config.toml
n_layer = 9
d_model = 192
vocab_size = 620
norm_place = "pre"
bias = "all"
parallel_block = false
init_std_qkv = 0.0361
optimizer = "muon_variant"
lr_mult_qkv = 0.7
lr_mult_down = 3.0
final_lr_fraction = 0.0
steps = 11111
MLP neurons of a small language model. Each row is named by its layer, matrix (up: input weights) and neuron, and shows model dimensions 32-127. Each number is 50 + 12 x the weight over its row's rms, rounded and kept within 0 to 99.
After each neuron's rows, "fires on" lists the tokens most often at its 100 highest values on Wikipedia text that the model never trained on.

L2.up205:40 75 47 53 66 25 38 52 50 58 98 32 60 55 54 44 54 61 45 33 45 45 33 57 44 67 54 42 48 62 62 44 38 51 73 49 57 35 49 44 49 28 35 30 31 59 38 44 67 44 64 27 71 37 65 44 47 57 50 53 47 52 66 50 40 37 41 61 46 64 39 54 65 45 39 39 34 51 68 64 49 62 54 45 68 39 48 41 50 47 54 53 53 58 50 57
fires on: "oc", "N", "c", "re", ":"

L2.up432:50 36 73 74 49 39 44 46 53 56 71 63 60 41 44 60 57 45 65 64 43 52 48 53 67 47 65 47 50 24 24 60 55 55 60 40 62 52 46 66 68 36 60 34 24 40 35 68 36 32 56 53 40 25 46 53 46 62 52 81 55 71 50 34 48 53 38 62 41 36 43 53 50 54 48 32 31 74 47 52 51 33 56 41 48 48 37 38 64 43 72 63 40 53 38 61
fires on: "en", "y", "t", "hen"

L3.up37:59 49 22 66 68 58 49 73 27 50 54 45 52 51 65 64 59 45 39 54 55 60 35 52 56 51 44 41 48 48 46 52 63 58 42 61 56 31 41 56 49 47 43 54 44 72 63 28 72 34 52 67 66 62 58 58 32 68 26 72 29 48 39 44 83 67 37 62 47 09 40 45 59 51 63 45 55 61 32 19 49 52 38 64 48 35 62 45 48 57 49 45 36 57 49 37
fires on: "od", "ter", "og", "or", "ed", "ol"

L2.up699:43 78 39 33 42 48 42 61 62 45 25 51 53 58 49 37 32 49 39 75 67 39 45 47 59 74 58 64 37 60 37 55 64 42 67 47 32 65 62 65 49 39 49 62 55 38 59 61 51 30 59 45 25 50 50 62 33 32 59 59 53 52 50 52 42 38 39 27 57 51 51 59 55 49 78 49 51 72 33 51 50 77 51 47 55 45 60 61 55 64 59 39 49 52 32 55
fires on: "t"

L2.up74:45 49 39 42 39 48 46 65 38 55 56 80 57 48 66 36 37 27 59 52 45 38 61 55 48 69 50 55 56 65 48 52 54 47 49 53 63 63 44 60 51 53 29 55 73 51 37 57 58 40 57 55 37 38 66 48 24 50 46 43 41 49 52 46 44 63 58 58 49 46 48 71 54 27 73 39 46 46 47 60 49 67 57 45 77 48 59 62 62 47 43 50 41 36 60 40
fires on: "t", "ul"

L3.up376:52 56 54 51 40 40 50 74 37 46 45 41 40 48 56 54 40 40 37 39 47 34 45 43 64 44 46 49 51 34 60 29 63 48 55 42 70 50 35 58 55 57 60 46 53 83 26 47 60 64 32 53 43 62 51 72 44 58 49 55 57 34 36 42 55 62 40 60 40 35 60 83 76 74 33 33 50 29 55 35 62 54 52 52 45 70 59 53 37 41 70 48 72 39 69 51
fires on: "m", "ed", "le", "ly", "ry"

L2.up296:49 41 48 63 55 47 57 49 30 40 56 58 40 55 35 50 78 17 53 54 71 57 41 45 53 57 42 46 73 45 34 42 72 41 49 56 40 51 42 52 71 42 48 47 38 60 34 75 48 59 40 61 59 70 39 53 66 56 52 54 57 46 60 50 52 38 52 53 49 40 48 50 49 41 59 36 53 57 54 58 62 47 52 13 20 47 65 53 59 54 40 55 70 58 47 67
fires on: "t", "y", "ort", "it"

L3.up233:52 59 15 30 57 32 48 59 36 49 66 39 81 34 56 47 61 37 39 37 47 56 24 38 42 41 64 60 57 59 45 45 37 52 51 71 43 61 30 53 55 42 41 51 42 72 70 52 42 30 45 41 49 66 52 58 34 61 81 53 38 46 58 53 53 43 41 50 29 53 61 54 67 47 57 42 45 35 43 62 61 63 50 38 42 35 70 53 23 55 57 49 73 53 54 27
fires on: ":", "g", "N", "ord", "b", "h"

L3.up643:63 39 43 52 35 30 71 50 41 61 62 43 53 34 29 36 54 50 37 56 32 56 44 37 44 68 58 55 49 54 51 83 57 52 42 77 55 47 36 38 46 44 43 45 39 47 67 62 64 41 30 41 62 51 51 42 42 61 54 55 62 43 69 31 44 56 61 26 41 63 48 48 64 56 55 26 53 62 53 49 67 64 58 42 46 37 59 50 34 70 48 48 48 43 65 68
fires on: ":", "s", "el", "ice", "h"

L2.up428:77 50 34 45 47 69 56 66 50 49 40 47 52 52 64 60 62 41 41 55 54 44 53 65 54 59 38 47 41 61 40 42 52 34 43 60 63 57 50 50 55 55 58 37 33 30 66 52 57 68 56 62 77 67 29 59 61 59 41 65 46 45 36 32 45 45 28 52 57 24 54 58 75 41 30 47 69 47 46 44 69 54 29 60 52 18 46 43 50 61 35 57 48 64 50 37
fires on: "og", "eb", "ad", "od"

L3.up528:61 43 60 59 73 32 64 62 60 72 40 50 49 44 47 45 40 62 59 57 55 39 75 35 62 64 40 49 45 62 48 41 37 42 61 52 62 61 51 52 34 53 55 42 46 56 31 38 52 61 50 57 52 62 26 81 45 53 59 48 55 32 53 22 68 48 53 36 51 34 45 66 58 59 69 50 74 57 59 34 65 56 47 41 66 43 58 38 46 29 48 62 53 49 49 43
fires on: " K", " J", "a", "o", "y", "ar"

L3.up45:64 47 64 40 51 45 74 71 55 78 53 51 56 62 56 34 34 64 46 46 69 30 50 47 65 57 45 50 41 37 58 33 54 50 42 61 44 46 59 43 51 58 63 17 41 39 58 44 57 51 60 41 44 42 46 58 40 48 44 41 47 50 50 40 57 63 56 68 50 25 58 57 44 90 46 55 52 39 46 67 53 65 55 62 60 77 61 58 43 21 27 32 36 48 46 67
fires on: "a", "ity", "ited", "o", "ong"

L3.up538:75 56 56 55 61 28 55 57 71 60 57 63 41 77 31 64 40 46 48 43 53 35 61 40 69 59 36 38 30 34 45 25 33 56 31 52 65 54 52 56 56 33 63 66 63 40 32 27 30 46 62 55 38 52 32 46 32 51 44 71 57 52 52 27 51 45 38 30 58 50 39 61 57 52 50 48 56 35 63 72 50 53 59 48 80 56 54 43 50 40 54 47 57 39 47 45
fires on: "f", "un", " f", "orn", " n", "l"